config.toml
n_layer = 8
d_model = 384
n_head = 6
n_kv_head = 6
head_dim = 64
d_mlp = 1280
vocab_size = 32000
activation = "swiglu"
norm = "rmsnorm"
norm_place = "pre"
norm_eps = 1e-05
positions = "rope"
rope_base = 1800.0
rope_fraction = 1.0
qk_norm = false
attn_scale = 0.125
bias = "none"
tie_embeddings = false
parallel_block = false
init = "normal"
init_std_qkv = 0.0381
init_std_o = 0.0
init_std_up = 0.0381
init_std_down = 0.0
optimizer = "cautious_adamw"
lr = 0.000915
beta1 = 0.95
beta2 = 0.99
weight_decay = 0.0
lr_head = 0.00983
grad_clip = 0.5
warmup_steps = 443
schedule = "wsd"
decay_fraction = 0.348
decay_shape = "linear"
final_lr_fraction = 0.0
batch_tokens = 131072
seq_len = 1024
doc_mask = true
train_tokens = 731000000
steps = 5578
dataset = "wikipedia_en"
MLP neurons of a small language model. Each row is named by its layer, matrix (gate and up: input weights; down: output weights) and neuron, and shows model dimensions 160-255. Each number is 128 + 32 x the weight over its row's rms, rounded and kept within 0 to 255. A neuron's up and down rows have the sign that makes its largest values positive.
After each neuron's rows is what it responds to, as a language model described it from the Wikipedia text at the highest values.

L4.gate165 [146 113  81 111  98 180 145 131 161 156 124  34 138 141 123 143 162 137 165 145 168 165 176 167 129 164 149 130 135 136 135 152  98 149 132 110 149 164 113 157 110 157 126 131 138 149 106 130 188 142 147 204  96 176 128 168  54 156  96 123 134 127 113 161 132 131  63 101 113 143 127  67  64 141 190 110 125  99 123 145 114 161 138  93  62 156 171 108 100 114 163 111  75  94 139 120]
L4.up165 [115 183 137 113 106  94 169 157 136  88  92 139 160 110 104 141 115  81 157 176 111 139 131 130 115 158 111 144  84 147  91 145  75 151 107 122 104 140 138 101 114  75 102 141  88 154 146 126 131 152 177 146 143 153 138 123 142 113 136 155 152 174 124 105 144 163  89 135 171 116 176 108 146 168  95  94  91 122 152 130 186 170  96 158 128 147 112 104 141 127 156 174 110  98 124 111]
L4.down165 [163  66 115 170 113 107 144 115 102  98  64  81 137 111 106  61 206 140 143 148 127 168 135 165 150 168 154 166 156 124 136  95 156 142 117 171 143 102 190  72  89 120 118 153 110 179  79 116  26 120 142 101 153 113 171  98 155  76 136 142  77 111 105 159 129 104 141 142 132 121  95 112  96  92 160 122 175 132  90 130 122 141 109 187 121 112 167  68 111  93 184 118 102 183 145 136]
Description: Function words and separators inside multi-word names, titles or lists, such as of, and, the, comma and table pipes, as in Secretary of Labor, Fine and Decorative Arts.

L3.gate177 [150  87 117 130 120 113 138 186 127 148 193 171 133  83 143 110 137 145  62 145 159  97 164 143 130 101  87 156 147  42 120 154 135  93 142  91 111 199 127 134 191 116 113  67 103 192  87 130 135 115 116 119 144 150  67 115 143 112 121 161 167 169 114 125 167 134 131 120 138 127 116  96 101 135 137 108 110 137 139 112 131 141 146  95 135 113 115  86  97 122 145 131  97 142  98 140]
L3.up177 [134 138  93 162 103 136 139 126 120 192 109  94 183 110 134 104  78 117  63 130 128  84 118 152 153  76  74  85 100 111  69 132 184 126 145 111 108 104  94 104 174 139 134 119 103  49 145 146 118 116  93 127 119  61  94 121  89  99 109 134 135 136  95 162 165 108  50 139 130 134 139 175 192 111 106 145 188 162 141 127 153 155 140 138  68 134 203 157  48 122 104 112 181  98 137 177]
L3.down177 [ 88 123  48 124 120 158 143 136  69 133 109 174 176 146 172 127  74  99  95  71 127 140 149 146 147 133  85  80 121 169 126 140 140 128 138 169 124  89  90 108  94  67 147 154  97 142 130 115 119 174 143 119 104 120 124 163  98  97 124  92 110 117 117 132 153 105 115 119  87 101 127 142 174 136 105 124 143 113 137 120  87  49 152  74 121  92 154 108  98 114 174 112 148 112 143 120]
Description: Tokens inside tables, infoboxes, lists and citations, especially hyphens or dashes within numbers (ISBN 5-86050, 1942-2022, 21-33) and first tokens of table cells or list items (Preceded by, W, St).

L5.gate406 [149 151 126  99 106 156 129 188 140  91 152  98 146 147  95 180  88  64  86 188 108 132 172 125 142 157 106 113  89 166  96 148  70 133 114 124 159 173 149 119  95 118 114  79 155 122 138 172 140 148 143 158 149 124 157 149  99 117 117 106 147 138 144 132 118 125 206 103  64  69 159 180 103  34 115  75 111 192 146 125 100 166 145 145 111 142 192 116 136 144 156 115 114 175  94 103]
L5.up406 [ 70 161 121 154 167 181 180 160 125 151 155 115 127 131 102 101 131 102  95 138 119 168 109 129  89 205 107  41 143 145  57 105 145 120 125  92  63 118 156 115 177  46 118 129  55 128  85 151 121 146 130 128  91  63 137 160 130 187 181  67 110 111 200 214 156 155 108  69 143  97  98 134  50  89  95 116 112 175  99 160 114  80  98 121 103 125 159  99 159 105 126  90 125 129 122 121]
L5.down406 [ 80 107 153 133 146 125 170 156 169 155 131 111 103 116  70 119 126 114  90 159 154  82 149  73  71 173 153  94 148  87 108  94 128 110 106 143  91  99 149 122 125  86 159 131 191 122 156 129  82 120 146 175 156  52 191 162 138 154  84 114 158 147 147 167 101 126 141 148  81 173 188 163 148 144 100 163 174  86 142 146 103 138 153 131 113 136  92 119 118 123 127 102 151 139 136 138]
Description: Words inside multi-word proper titles, such as department, program or discipline names, and song or book titles, e.g. "Mathematical Physics", "Spend the Night", "Figurative Architecture".

L5.gate1086 [101 127  72  97  98  86 147 135  93 157 154  94 126  87 162 134 185 110 103 157 148 139 165 104 184 115 131  87 158  91 113 127 120 172 145 166 111 112 111 170 189 146 172 129 165 101 160 117 158 111 127 136 181 138 103 132 118 105 152 123 140 160 108 170 147  91 111 104  58 167  63 148 107  76 130 159 138 114 142 163 110 172 180 171 104 117 102  67  93 147  91 128 127 140 119 131]
L5.up1086 [ 65 145  69 122 127 119 126 170  87 198 227 103 103 128 151 137 142 179 128  82 124 148 153 117 165 100 178  70 121  92 101 101 142 147 120 185  93 181 136  70 134 175 131  96 135 153 122 107 166 141 156 119 144 120  82 123  85 118 166 107  95  86  91 107 111 101 148 176 131 159 120 150 128 148 117 165 148 170  84 148 114 115 137 102 116  83 148 108 126 161  57  87 101 142 134 119]
L5.down1086 [148 177 107 197 189 126 101 148  90 153 139 161  79 130 183 107 178 149 163 163 181 184  86 143 142 158 158 116  76 170 142 112 111  87 163 162 116 167 116 106 146 163 128  93  97  94 124 117 130 163 147 151 163 222 147 108  90 187 146 138 176  99 160 146  61 107 178 168 188 186  74 102 192 118 153 117 122 164  98 110 106  90 148 153 200 147 100 115  75  80 127  98  89 131  98 169]
Description: Structural points in Wikipedia markup: infobox field names after a dash (Born, Coordinates, Number), line breaks before == section headings, and table cells.

L5.gate349 [160 112 109 143 120  58  87  86 159 143  83 128 160 145 136 108 116 123 100  97 154  89  96 169 165 146 179 134 157  92 128 159 164 187 113 213 161 163 145 116  96  98 188 104 137  92 136  95 109 124 132 142 146 100 149 130 165  93 126 145 146 158 113  77  74 134 177 125 141 102 199 130 163 148 160 194 143  74  98 114 116 152 147 156 115 124 122 119 150 139  51 139 161 160 110 148]
L5.up349 [130 115 126 132 170 131  56  67 175 131 122 145 151  85 166 112  83 173  83 156 232 166 151 179 128 100  80 107 139 109 103 121 133 207 169 145 180 116 120 182 100 148 155 105 118 175 121 106 131 186 129  98 135 203 130 108 180 109 194 106  53 104 142 105 142 127 146 176 116  89 158 128 137 116 134 137 140 162 179 181  91 115 123 117 144 102 106 116 141  75  83 118 166  72 142 149]
L5.down349 [174 120 114 107 163 139 105 134 162  87 162 130 126 125 181 146 148 201 115 168 144  86 168 110 160 103 106 156 151 161 105 152 147 107 100  47 146 110  96 159 126 127 123 128 157 127 130 139  73 113 180  91  84 146 175 138  97 153 147 149 125  87 101 142 139 165 143  96 127  98  86 104 156 123 168  76 134 118 151 146 107 160 123 125 177 130 151 112 104 170 121 152 199 175 128 133]
Description: Numbers and separators (|, /) opening a field in sports stats lists and tables, often the day before a month: 5 October, Morton / 41, 7–2.

L3.gate964 [140 147 156 134 169 152 154 117 190 132  52 128 119 119 150  84 134 120 113 148 162  97 124 104  98 152 159 127  97 131 113 170  97  53 135 138 151 190 127 124 112 117 124 171 181 148 157 123 156  84 128 151 192 157  97  73 122  82 119  70 132 138  75 158 156 151 198 118 171  85 150 124 141 108 104 127 105 180 114 149 118 114 109 177 122 143 155 112 194 136 161 152 127 142 110 110]
L3.up964 [105 138 116 161  86 148 143 138 132 151 172 137 128 110  78 121 146  85 141  88 123 121 151 101 141 138 143 130 113 104  76 109 135 147 102  69 129 180 115 111  91  99 120  52 133 103 123 120 123  65 195 145 130 145 114 103  91 156 147 109 169 116 129 172 136 161 158 101  99 124 137  87  81 105 138 130 115 144 150 111  87 148 144 157 131 100 192 177 128 132 110 177  99 162 118 104]
L3.down964 [170 166  78 169 165 133 118 103 132 101 163 131 120  64 221 116 154 131 133 147 133 107 171 149  73 141 196 134 148 212 109  96 141 121 132 102 132 114 160 130 125 110 156 135 100  81  79 104 198 144 106 139 184 124 136  96 137 202 106 122 126 241 103 165 143 185 145 115 129 196 136 108 147  68 121 188  45 143 108 180 124 113 118 112 207 157  56 153  88 182 109 146 126 119 133 114]
Description: Fires mostly on "which" right after a preposition (in which, for which, after which, of which), less on "where"/"there", "this", "it" pointing back to an earlier noun.

L4.gate1134 [127  81 156  63  77  93 136 164 147 148 185 127 222  64 167  94 119 138  75 147 206 103  71  98 169  93 112  64 106 137 109 127 109 131 151  74 110 116 159 155 127  96 120 105 110 186  67  92 148  50 136 109 146 169 115 147 179 139 129 136 157 146 114  95 144 141 135 126 138  70 135 119 157  36 129 115  88 153 176 139  79  90 159 157 153 169 152 105 140 121 174 121  87 153 162 146]
L4.up1134 [ 96 132 162 121 111 125 154 172 111 177 233 159 191 126 144  88 100  90 126 137  82 144 142 128 130  95 170 108 133 175 115  71 104  99 130 149 104 180  69 117 103  51 157 148 120 138  98  81 136 150 127  62 205 140 116 115 108 144  84 140 154 150 147 118 152 161  88 102  75 128  98 131 159 107 127 101 119 131 129 160  94 101 198 118  86 121 126 175 121 163 162 104 110 179 138  84]
L4.down1134 [133 154 156  91 161 187 115 211 111 170 144 104 148 104 113 114 180 158 115 146  87 122 137 106 148 133 119  77  91 170 125  85 140 158 118 170 124 118 127  98  52  90 192 161 115  73 117  98 139 126  90 124 135 122 134 123  98 163  87 172 118 170 121 143 159 132 120 138 103 150 153 126 136 150 119 120 118 102 138 152 118  85 141  74  76  96 153 122 100 138  87  59  96 144 125 147]
Description: Predictable words inside stock Wikipedia phrases, infobox labels and table headers, e.g. "Succeeded by", "See also", "bordered to the north", "Clade", "Left office".

L4.gate766 [163 129 114 142  91  86  99 175 128  82  95 164 142 143 129 113 139 146 139 135 148 100 146 115 156 188 116  64 160 150 141 116 146 122 131 129 155 159 101 122  87 133 145 174  56 112 123 158 127 120 123  94 158 110 157  85 154 138 146 171 103 119  91 152 142 159 105  87 101 108 168 186 154 166 204 193  99 149 165 156  84 178 138 113  94  85 138 213 133 117  77 154 166  78 115  71]
L4.up766 [ 79 127  92 143 141 116 143 170  70 138  98 126 144 131 121 121 125 171  73 131 164 142 144  88 107 132  63 175 119 196 144 189 141 157 111 158 159 120 159 148 143 185 122 119  91 151 137 147  90 100 147  52 116 148 127 117 141 139 150 104 122 122 101  85 168 140  84 151 183 118 164 119  93 137 128 188 128 142  89 147 107 117 174 147 186 129 163  83 140 126 150  63 195 106 168 136]
L4.down766 [176 112 150  70 128 139 116 124  99 102 162 153 124  85 171 132 127 124 178 159  91 189 142 108 132 101 151 123 179 143 150 140 112 113 116 150  91 104  88 152 153 133 114 137 165 144 104 115  46 116 184 131 118  61 189 155 141 102 148 155 181 125 108 137  97 154 211 133 108 107 139 110 172  83 146 168  95 128 150 124  73 136 140 139 111 135  92 135 150 144 106 151  93  69 122  96]
Description: Scores and cell separators between two teams or table values (Ajax 1-2 Feyenoord, | 0 |), plus clause-linking words like which, and, where after a noun.